config.yaml
n_layer: 14
d_model: 512
n_head: 6
n_kv_head: 3
head_dim: 128
d_mlp: 2048
vocab_size: 8521
activation: "swiglu"
norm: "rmsnorm"
norm_place: "pre"
norm_eps: 1e-05
positions: "rope"
rope_base: 500000.0
rope_fraction: 1.0
qk_norm: false
attn_scale: 0.0884
bias: "qkv"
tie_embeddings: false
parallel_block: false
init: "normal"
init_std_qkv: 0.0247
init_std_o: 0.0
init_std_up: 0.0247
init_std_down: 0.0
optimizer: "adam_variant"
lr: 0.00058
lr_mult_o: 1.29
beta1: 0.9
beta2: 0.95
lr_head: 0.00924
grad_clip: 2.0
warmup_steps: 540
schedule: "wsd"
decay_fraction: 0.262
decay_shape: "sqrt"
final_lr_fraction: 0.0
batch_tokens: 65536
seq_len: 512
doc_mask: true
train_tokens: 519600000
steps: 7929
dataset: "wikipedia_en"
MLP neurons of a small language model. Each row is named by its layer, matrix (gate and up: input weights) and neuron, and shows model dimensions 405-468. Each number is 128 + 24 x the weight over its row's rms, rounded and kept within 0 to 255. A neuron's up and down rows have the sign that makes its largest values positive.
A block is one neuron, or neurons of one layer that tend to fire together. After each block is what it responds to, as a language model described it from the Wikipedia text at the highest values.

L8.gate355 [117  82 123 152 102 116  92 120 158 122 126 129 151 142 115  56  91 122  89 122 154 105 129 124 155 123 107 113 106 134  88 124 121  90 163 131 109  97  99 139  89 126  90 110 129 101 142 130 133 148  99 131 136 138 126 123 112 122 165 141 110 128 114 113]
L8.up355 [132 124 109 101  91 160 114 121 110 115 144 158  89 125 111 141 127 142 113 127 126 170 161 106  42 163 124 127 142 107 128 124 143 135 121 100 117 109 126 110 145 139 124 138 105 139 149 130 136 130 119  97 157 152  88 124 110 122 142 137 137 133 139 139]
L8.gate479 [121 155 125 103  68 100 152  81 175 117 135 159 149 170 106  98  87 111 102 139 135 142 136 105 151 115 107  79 125 147 146 184 105 149 118  79  89 132 117  90 112  93 111 151  93  90 127  87 123 106 131 123 155 166 139 127 152 124 147 130 108 130 118 181]
L8.up479 [113 115 162 126 109 129 134 152 137 138 131  82 116 146  99 118 106 162 148  96 137 142 150  91 123 126 111 124 119 111 104 131  92 165  76 116 130  89 119 159  93 152 103 141 134 123 138 139 116 120 106 112 149 134 143 114 163 148 171 174 139 180  87 103]
L8.gate1061 [ 94 116 119 115  94 105 144 142 120  95  98 165 126 124 154  91  84 128 140 157 138 150 196  73 118 139 140 139 173 141 134 132 138 108 136 131 132 164 138 109 117 183 132 133 110 112 113 114 160 132 171 106 117  84 121 165 137  93 144 143 118 141 137 170]
L8.up1061 [146 106 101 100  98 101 128 148 191 132 155 172 203 165 105 172 115 121 122 135 111 104 117 108 167 162  81 162 149 143  96 141 101 116 135 106 135 122 129  95 102 113 125  86 144  96 127 196  82 107 132 139 157 105 107 181 143  97 103 136 125  96 138 112]
L8.gate1149 [134 128  93 121 146 134  93 150 107  72 124 161 161 146 101  75 125 132 125 147 132 135 148 103  83 123 149 150 109 119  88 169 108  99 141  66  95 146 135 144 115 121 177 161 122 120 171 120 134 110 123 147 121  88 130 143 170 125 120 132 149 145 141 155]
L8.up1149 [138 138 118 155 140  91 179  67 146 129 124 100 104 114 123 133 105 103 153 152 111 114 137 116  98 128 113  98 139 150  82 172 136 151 113 148 116 118  93 115 153 154  81 101 184 118 143 120 129 147  82 119 153 129 119 143 119 119 160  83 150 151 107 148]
Description: Structured-data code fragments

L8.gate1285 [ 72 111 161 133 134 139 128 114 132 111 155 102 136 132 128 129 127 104 121 113 154 148 133 110 148 127 139 101 118 122  93 180 101 132 131 144 161 127 142 149  59 144 122  75 115 135 128  65 127 145 152 103 155 185 121 152 133 132 137 155 163 172 129 109]
L8.up1285 [175 150 151 166 151 124 131  92 175 108 118  69  89 149 143 107 123 114 122 101 158 141  80  69 174 120 153 123 144 141 107 108 155 116  97 122 191 150 139 162  85 150 137  83 124 102 109 116 108 146 115 110 182 126 114 151 139 127 137 140 117 128 125  85]
L8.gate1358 [142 113  76 100 144  92 128 146 115 164 107 127 154 130 133 115  64 133 141 103 154 141 101 133 138 136 108 118 134 119 101 141 129 115 130 124 141  92  94 139  71  87 120 145 157 133 123 123 145  99 112 145 133 121  66 167 133 148 119 109 184 147 116 141]
L8.up1358 [134  90 101 107 108 143 138 132 131 128 123 177 127 153 104 120 131  73 151 151 121 124 146 150  89 111 117 135  77  69 167  97  73 140 108  68 132 112 113 124 118 153 134 123 152  92 111 133 133 122 128 149 154 118 114 121 146 133 126 128 122 154 140 123]
L8.gate1784 [121 170 111 135  84 116 138 108 132 125  71 115 121  80 113 127  93 126 105 154 160 132 148 134 105 123 117  98 131 115  77 150 163 154 105 126 112 110 143 125 128 128 104 110 145 115 104 117 121  93 136 132 153 122 155 164 108 148 143 189 117 147 161 159]
L8.up1784 [145 161  89 147 144 116 156  95 143 114  90 156  95 145 130 125 152 137 139 157 127 153 173 131 134 161 119 150 148  74  89 107 147 150 116  97 137 102 107 173  91 135 115  93 162 120 125 135  97 104 105 169 156 168 151 161 121 136 143 118 123 131 117 124]
L8.gate1801 [133 146  99 158 123 140 127  84 113 117 121 120 171 130 155 116 143 142 152 140 142 160  84 143 130  95 137  99 139 129 141 172  78 132 127  93 121 140 130 147  89 143 122 131  83  97 156 134 119 121 148 134 103 117 151 147 131 142 144 134 164 136 122 127]
L8.up1801 [149 140 140 157 105 141 142 103 118 110 148 104 111 153 150 125 139 159 144 139 153 113 111 138  88 122  97 149 147 116 116  82  92 128 146 106 141 142 118 129 112 123 154 131 105 131 141 160 128 106 116 145 128 127 106 118 141 148 179 166 129  88 139 132]
Description: Table-cell name fragments

L9.gate840 [107 119 121 101 158 177 129 122 153 120 146 130  96 110  73 112 100  95 118 143 130 110 206 128 116 105 112 163 164 141 127 132 103 158 120 115 116 144  99 100 116  91 140 138 112  98 160 153 146 117 100  92  90 125 149 122 136 104 173 149 141 133 129 137]
L9.up840 [156 114  81 117 171 107 187 102 102  94 132  97 157 150 119 139 110 145 161 140 133 106 147 143 134 135 116  47 138 166 107 111 147 162 162 147 129 132 131 123 106 119 119  80 120 170 152 148 130 170 119 107 117 125 159 157 131 147  89 131 160 163  65 151]
L9.gate1137 [176 111 122 107 157 115 125  99 114  63 148 167 150 149 159 116 133 109 130  93 174 100 164 103 101 136 112 143 102 141 137 113 137 135 132 110 115 142 172 147 103 154 124  70 112 147 112 128 138 128 176 142 118 105 105 107 142 113 123 127 128 143 136 166]
L9.up1137 [ 93 153 130 107 121  88 128  86 126 118 111 133 156 115 128 110 119 112 139 129 120 193 122 172 155 122 125 170 105 109 122 189 118 126 183  94 102 123  92 152 102 124 158 127  85 120 172 119 155 131  84 133 101 143 139 111 112 108 108 138 140 131  91 133]
L9.gate1343 [132 142  95 136 113 117 116 133 112 107 108 134 152  85 115  89 121  96 152 157 132 149 159 147 136 143 124 112 106 122 125 158  95 132 130 126 170 142 141 160 149 112 128 125  97 117  67 103 133 111 121  88 117 137 108 131 165 119 108 126 144 126  71 129]
L9.up1343 [140 173 131 178 153  91 138 107 172 128 159 210 154  87  80 157  83 128 124 161 114 146 137 144 127 159 108 196 174 136  97  80  99 133 150 140 104 151 170 121 147 157 190 172 155 139 116  96 106 147 163 128 117 201 123 109 123 126 157 101  90 126 117  89]
L9.gate1835 [128 151 108 139 112 160 145 160 127  94 119 123 152 123 125  71 105 100 154 151 118 119  96 131  91 101 161 116 128 116 115 180  96 132 155 118  81 130 136 124  97 126 111 122 124 147 150  93 127 109 122 126 125 121 152 124 114 111 143 158 152 120  91 142]
L9.up1835 [143 172 105 149 150 133 133 129 150 120 105 136  94  83 142 129 163  90 114 136 140 105 158 145 106 112 162 113 119 109 161 101 159 105 149 100 104 137 132 125 139 120 141 156 152  91 119 179 127 105 186 114 131 149 131 110 103 150 137 119 114  99 123 113]
Description: Mid-word fragments, chemical identifiers

L10.gate651 [ 89 147 129 130 123 125  91 126 118  80 170 147 130 133 111 143 138  92 130  82  99 136 116  99  98 131 113 133  64 126 142  95 127 139 143  54 102 139 174 115 112 162 121 114 124 123 152 146 132 131 135  96 109 101 172 103  92 159 115 146 152 170  86 160]
L10.up651 [120 127 136 156 122 128 163 146 131 117 122 141  97 136 136  92 147 140 129 143 111 122 118 139 129 110  90 118 140 142 118 136 149 134 155 164  56 153 132  91 139 121 126 122  98 119 121 143 138  95 128  96  96 129 150 138 137 128 119 198 127 129 109 104]
Description: Table numbers and headers

L10.gate798 [147 126 151 114 165 134 104 105 132 150 128 151 139 140 146  93 172 121 140 112 115 143 149 164 114 141  97 130 152 127 130 153 148 130 156 126 101 139 104 138  99 152 131 141 122 139 168 130  84 166 161 135 132 160 132 120 118 148 149 148 176 160 153 141]
L10.up798 [130  92 150 129  93 114 129 167  74 155 121 120 126 156 106 155 108 121 126 144 116  75 116 140 150 169 133 135 110 122 110 147 118 121 124  98 128 113 110 124 113 140 167  97 105 140 160 121  84  90  81 135  98 150 130  93 154 121 113 103 157 135 123 109]
Description: Word-initial capital fragments

L10.gate186 [112 136 106 126 128 125 116 112  84 115  98 115 157 126 123 109 128 109 193 156 102 156 143 148 129 100 148 114  94 121 117  98 131 130 129 153 102 156 138 138 101 124  96 131 127  92 157 114 108 121 167 145 118 135 123 107 115 143 115 114 134 177  84 131]
L10.up186 [132 138 136 141  83 109 169 143 145 140 124 110 137 176  99  90 147 162 119 112 127 135 141 141 121 112 149 134 114 148 143 101 195 145 139 168 188 120 121 100 147 129  99 142 135 128 144 143 102 211 161 127 118 126  87 122  96 150 164 147 133 153  85 141]
Description: Proper-name first tokens

L8.gate119 [154 133 142 114  91 162 119 139 139 168  80 155 114 142 110 139 163 132 126 189 132 113 136 142 115 138 178 117 108 150 162 112 164 123 103 142 165 165 126 150  91 148  94 119 152 157 173  89 124  90 170  88 121 154 144  93  99 119  74 159 124 153 163 126]
L8.up119 [ 87 120 186 135  66 123 133 114 104 106 145 117 157 125 100 114 127 140 166 142 139 160 142  89 138 102 155 158 115 141 128 184 153 132 137 164 158 128 149 163 159 170 130 156 162 129  79 132 132 152 127 127 120 143 159 146 135 119 185 159 135 122 105 140]
L8.gate393 [109 114 138 125  96 161 141 129 109 115 103 142 145 128 122 127  92 130 123 129 112 172 128 131 115 129 170 158 149 161 114 129  89  94 112 122 167 169 133 159  89 146 105  98 171 127 140 132  85 119 145 161  95 154 174 141 124 159 119 134 162 160 141 169]
L8.up393 [131 138 149 150 106 146 142 128 110 126 108 118 166 114 131 154 133 159 160 102 137 125 118  93 136 128 121 123 142 143 128 113  86 120  98 129 138 142 141 161 139 130 110 121 147 151 103 135 123 116 128 121 151 151 146 158 115 102 102 149 136 133 127 129]
L8.gate1131 [169 139 159 165 111 142 198 178  91 138 135 133 151 125 118 107 114 145 121 141 100 133 134 132 112 123  93 153 121 129 101 127 134  96 141  93 120 128  97 142 122 130 180 113 169 133 133 133 150 133  57 157 106 146 147 118 105  77 113  86 165 162 129 155]
L8.up1131 [144 103  97 160  93 130  99 123 148 119 125 100 125 141 158 103 122 141 136 122 129 145 106 122 180 101 125 163 107 206 119 139 118 144 128 115 140 104 131 131 149 193 152 123 134 126 101 158 128 134 128  81 148 108 152 144 117 168 125 122 113 143  84 167]
L8.gate1288 [ 93 130 158 118 120 125 111  86 128 146  97  90 141 133 146 106 135 160 159 143  81 123 133 158 133 141 161 128 144 166 125 130 136 124 153 145 118  70 166 137 165 130 172  94 137  97 103 141 153 170 129 113 129 126 194 119  96 122 188 113 104 117 166 118]
L8.up1288 [100 147 147 147  96 157 153 196 153 139 132 133 139 138 131 102 140 122 139 159 143 130 127 106 153 118 109 142 199 115 136 143 127 151 105 171 108 132 122 164 110 134 133 101 133 133 118 131 111 142 133 137 150 162 177 122 150 161 103 128 135  81 119  64]
Description: Split-off first letter

L10.gate520 [114 134 114 112  87 158 117 125 135 107  99 161 120 109 105 154 108 140  50 152 158 114 121 112 141 175 128 121 171 138 106 168  82 110 136 115 115 130 116 107 150 124 115 126 134 171 105 134 114 113 147  96 174 126 165 100 106 100 128 182 153 115  84 159]
L10.up520 [118  78 107 178 133  69 135  88 155 156 152 131 137 123 141 128 156 124 143 124 144 156 154  89 113 173  87 152 131 142  91  88 141 109  88 150 175 136 172 126 134 160 136 136  88 137 160 120  89 122 110 109 151 143 119  87 171 152 148 158 122 114 138  83]
Description: Codes, acronyms, table fragments

L10.gate1604 [111 127 132 160 108 118 102 117 139 137 119 128 142 111 105 144  88 121 145 141 132 136 144 126  97 140 108 161  88 159 101 131 138  91 133 132 169 135 122 152 101 142 148 119 103 152 114 123 129 132 167 131 144 125 101 144 121 112 133 118 111 141 139 152]
L10.up1604 [164 131 184 147 146 121 138 159 143 144 141 146 153 103 134 124 123 128 138 146 133 126 110 127 104 100 119 125 129 122 145 158 132 129  91 132 152 163 161 166 119 115 102 119  97 113 110  91 158 130 124  92 175 127 133 172 140 131 144  69 162 143 120 119]
Description: Ordinal and ranking words

L9.gate149 [101 154 132 172 155 129 142 114  93 154 110 107 178  51 124 119 139 123 147  88 132  96 118 116 112 129 146  72 147 111 129 141 148 109 121 147 146 116 129  93 115  95 137 125 124 102 152 121 113 128 133 101 125 102 140 179 162 139 126 149 140 129 113 140]
L9.up149 [114  89  90 112 140 158 138 160  58 117 135 107 156 154 134  74 147 124 123 152 139 133 125 160 134 118 108 111 139 101  58 130 130 127 123 120 138 141 106 136 138  99  86 130  93 163 109 125 177 120 154  86 175 112 130 127 160 107 135 191 183 191 101 111]
L9.gate752 [151 150 104 107 152 127 111 144 121 120 159 149 183  91 130 101 125 134 134 111 114 130 120 157 121 139 113 120  92 119 136 102 141 100 124 153  89  87 122 111 106 140 100 157 113 150 206 135 154 132 114  94 164  77 140 128 101 136 134 117  98 135 102 177]
L9.up752 [112 149 144 159 107 114 160 103 150 146 140 112 159 126 109 122 113  85 157 164 150 128 160 127 182 141 135 134 111 188 150 123 173 148  91 105 129 109 145 119 135 155 116 144  62 163 148 146 115 100 153  80 136 146 105 153  86 108 129  67 143 130 105 117]
L9.gate1036 [113 123 120 110 129 125 141  95 121 125  81 110 159  96 149  93 117 168  98 164 141 146 156 138  99 127 116 124 157 117 120 110 128 149 108  94 117 146 138 150 113 175 153 136 150 129 141 142 153 122 173 151 107 141 159 146 122 139 116 118 142 140 107 133]
L9.up1036 [132 163 132 179 123 139 161 136 127 154 107 149 168 122 128 114 139 132  79 155 111 139 142 125 116 142 114 146 155 100 105 124 113 132 137 143  91 113 169 141 109 124 110 120 156 148 139 133 182 130 170 182 165 127 143 148 117 171 109 149 145 159 110 144]
L9.gate1786 [ 94 117 101 148 124 132 159 120  59 110 117  84  96 117 101 129 131 142 119 108 139 137 135 123 147 131 123 122 102 127 153 138 105 109 162 131 114 133 130  94 150 112  91 151 132 137 164 131 138 114 135 111 140 154 171 185 145 152 119 129 140 139 114 113]
L9.up1786 [119 151 131 159 155  96 117 161 165 132 115 152 116 148 138 116 149 125 107 151 143 131 133 129 130 119 132 143  78 109 126 117  82 189 100  86 135 125 137 139 113 132 107  49 142 162 162 157 165 142 166 173 119 118 111 128  98 107 115 138 102 127 112 164]
Description: Foreign proper-name pieces

L8.gate997 [128 118 144 150 138 148 152 161 112 174  99 128 159 166 146 124 101 141 161 138 123 140 112 118 126  92  98  89 129 138 139 151 114 150  90 137 141 141 154 136  95 144 124 132 135 157  59 142  92 119 131 105 115 157 109 147 124 113 131 188 159 129 133 143]
L8.up997 [150 112 107 112  97 139 140 135 135 142 123 106 134 112 110 111 122  92  88  96 127 109 145 135  84 146 154 108 125 110 174 120 157 131 130 166 123 153 149 125  92 153 121 148 164 148 126 118  88 145 131 136 132 146 175 124 113 113 152 149 127 136 128 123]
L8.gate1804 [110 132 116 128 144 121 112 105 120 142 128 118 187 108 125  91 144 116 156 119 123 143 135 169 112 121 116 145 145 117 116 142 109 118 140  94 135 148 142 136 119  90 130 110 122 132 139 146 124 150 160 103 145 135 132 114 113 127 143 129 141 129 105 118]
L8.up1804 [150 167 182 133 111 127  89 144 147 121 126 137 122 112 130 148  94 153 129 147 102 149 135 124 109  85 100 141 112 107 158 164 159 142 171 113 109 191 122 131 157 128  99 130 156 150 144 123 174 104 109 135 100 154 135 107 114 128 142 140  88  95 117 127]
L8.gate1832 [105 134 124  96 137 118 109 149 141 113 134 118 122 146 113 123 141 141 136 144 127 112 154 135 107 116 121 151 162 105 108 149 134 114 113  88 117 131 142 113 103 120 125 154 141 146 160 116 159 185 131 129 134 144 138 114 159 119 134 149  91 122  99 105]
L8.up1832 [135 129 179 112  86  92 127 125 163 125 154 133 152 123 121 136 117 116 121 179 163 126 117 140 124 136 139 155  98 112 125 190 138 145 152 115 130 145 147 145 148 140 156 130 121 128 143 132 123 118 150 127 103 114 131 137  82 146 117 147 116  91 122 126]
L8.gate1974 [106 130 128 114 154 168 120 133  98 161 131 146 149 138 142 152 128 130 134 168  75 144 128 187  93 148 145 143 124 121 144 125 114 140 128 143  96  94 126  90 128 157  99 186 101 122 136  94 145  86 143  95 151  92 114 131 166 137 132 149 157 140 106 112]
L8.up1974 [129 142 150 150 131 161 139 118  93 150 159 135 113 148 136 142 130 127 124 167  97 151 127 146  82 150  99 131 167 114 165 105 139 193 129 117 142 140 138 121 125 122 120 150 128 133 112 132 125 144  80  90 119 108 114 181 149 117 134 128 130  98 148 110]
Description: Ordinals and quantifier determiners

L9.gate18 [165 134 100 120 104 156 117 123 151 116 155 145  82 126 136 139 112 150  75 144 111 147 107 139 108 157 162 142 122 127  97  69 105 131 151 136 109  75 100 162  88 147 163 128  96  98 125 108  95 133 105 146 131 115 148 144 183 146  90 130 124 124 154 190]
L9.up18 [152 111 120 138 124 129 141 125 134 153 164 150  96 146 122 131 134 206 152 138  93 105 121 132 158 163 117 123 125 111 107  65 141 149 157 133 136 103 143 152 132 164 147 111 127  80 104 159 117 115 126 111 141 151  86 116 146 113 136 134 184 156 139 126]
L9.gate433 [162 111 118 181 112 138 112 139 121 156 150 114 117 124 121 148 139 128 153 148 119 132 153 182 138 117 126 157 111 147 117 113 163 140 130  85  93 104 143 179 139 157 157 110 164 137 127  92 124 109 147 115 125 133 132 102 131 134 129 123 165 108 147  89]
L9.up433 [137 138 101 132 108 154 188 158 115 136 133 109  98 137 131 112 110 166 128 150 100 122 129 121 137 107 128 114 114 114 134 104 125  85  90 146 143 165 135 161 108 209 137 112 182 140 142 101 109 129 134 141 153 141 105 118 100 165  87 137 122 130 192 139]
L9.gate1406 [ 82  86 155 171 127  84 154 139 112 148 106 145 128 106 130 104 114 151 159 135  95 168 160 134 133  96 175 126 118  80 125 103 150 116 117 148 134  92 109 133 127 164 139 104 135  82 150 116 104 147  97 126 144 157 133 133 146 145 124 110  88 115 123  85]
L9.up1406 [123 100 134 148  98 119 100  94 127 121 129  82  94 146 132 108 123 184  96 114 100 170 164 138 130 130 109 122 132 144 142 102 101 132 148 146 125 116  54 127 110 159 125 111 177 127 152 143 124 138 105 157 122 136 166 152 103 154 114 179 151 112 119 116]
L9.gate2032 [137 123 134 153 146 135 125  90 167 124 131 135 110 160 120 128 104 142  96 147  92 147 103 144 161 124 106 141 126 106 110  88 178  89 145  95 144 151 113 131 100 152 147 136 154 104 138 138  78 125 123 158 109 144 112 106 150 170 129 129 127 106 211 120]
L9.up2032 [144 112 113 118 105 160 136 152 131 129 106 127 110 123  59 141 119 128 128 110 154 167 138 147 108 112 135 112 115 119 143 127 100 139 100 142 110 116 150 161 123 135 145 105 136 102  98 164 140 122  85 150 100 186 112 138 140  90 128 134 123 129 132 139]
Description: Word-start letters without space

L8.gate137 [107 129 107  91 158 122  86 128 127 149 131 118 130 136 154 120 149 160 150 111 146 124  93 128 115 150 116 115 160 123  99  91  85  95 107 114 138  95 148 114  99  97 124 115 160 107 109  95 128 116 145 107 147 121 163 120 105 125 135 128 131 127  89 145]
L8.up137 [149 151 131  79 115 165 130 145 113 129 103 136 112 121 165 109 135 108 152 123 149 134 145 138 114 161 151  96 139 166 149 156 166 117  67 129 162 134 136 113 145 109  90 129 156  75 150 142  92 105 136 130 146 129 179 147 123 174  87 121 136  86 172 142]
L8.gate293 [139 133 125 113 158 101 113 158 148 135  92 131 118  61 146 110 120 142 143 159 124 112 103 107 159 106 100  96 133  90  88 105 135 136 102 176 171 136 143 108 140 119 148  71 134  90 112 124 105 137 161 152 144 124 125 191 108 196 117 168  96 128 129 155]
L8.up293 [ 65 125 131 151  87 162 115 174  81 129 177 125 135 137 135 135 145 123 156 119  80 132 134 140 124 109 154 167  84 115 161 155  85 111  78 132 156 155 126 115 130 140 124 161 162 133 133 122 133 130 145 146  85 173 115 128 155 140 106 159 107  75 115 161]
L8.gate1612 [146 106 117 119 118 149 135 162 130 199  94 150 156 112 121 134 151 118 138 144 129 163 125 125 103 153 103 112 155 160 121 112 118 103 100 125 150 122 138 140 124 149 131 135 137 102 108 135 131 124 172  78 130  74 137 108 144 115 125 100 137 138 133 150]
L8.up1612 [146 123 142 113 178 138 127 119 152 136 155 152 116 140 130 183 196 140 162 135 118 150  93 121 141 130 124 113 123 110 127 121 137  85  99 154 158 154 180 156 141 139 138 162 135 110 129 132 133 138 160 132  89 132 128  89 122 123 142 106 154 169 120 123]
L8.gate1669 [138 198 165 146 155 113 135 107 146 164 112 131 160  91 155 132 127 137 133 121 101 147 106 156 164 101 143  90 108 134  95 129 136 127 161 181 105 163 133 110 113 112 142 111 139 109 142 120 138 101 126 168 120 125 140  97 154 158 123  98 153 144 126 159]
L8.up1669 [117 158 134 121 119 111 152 126 146  93 155 121  88 148 118 107 121 169 141 133 100 189  94 153 168 207 127  70 120 121 143 134 160 175 125 122 155 122 119 139 155 100 116 127 122  84 124 121 137  92 118 124 162 125 165 140 100 146 139 112 144 162 113 137]
Description: Mid-word name fragments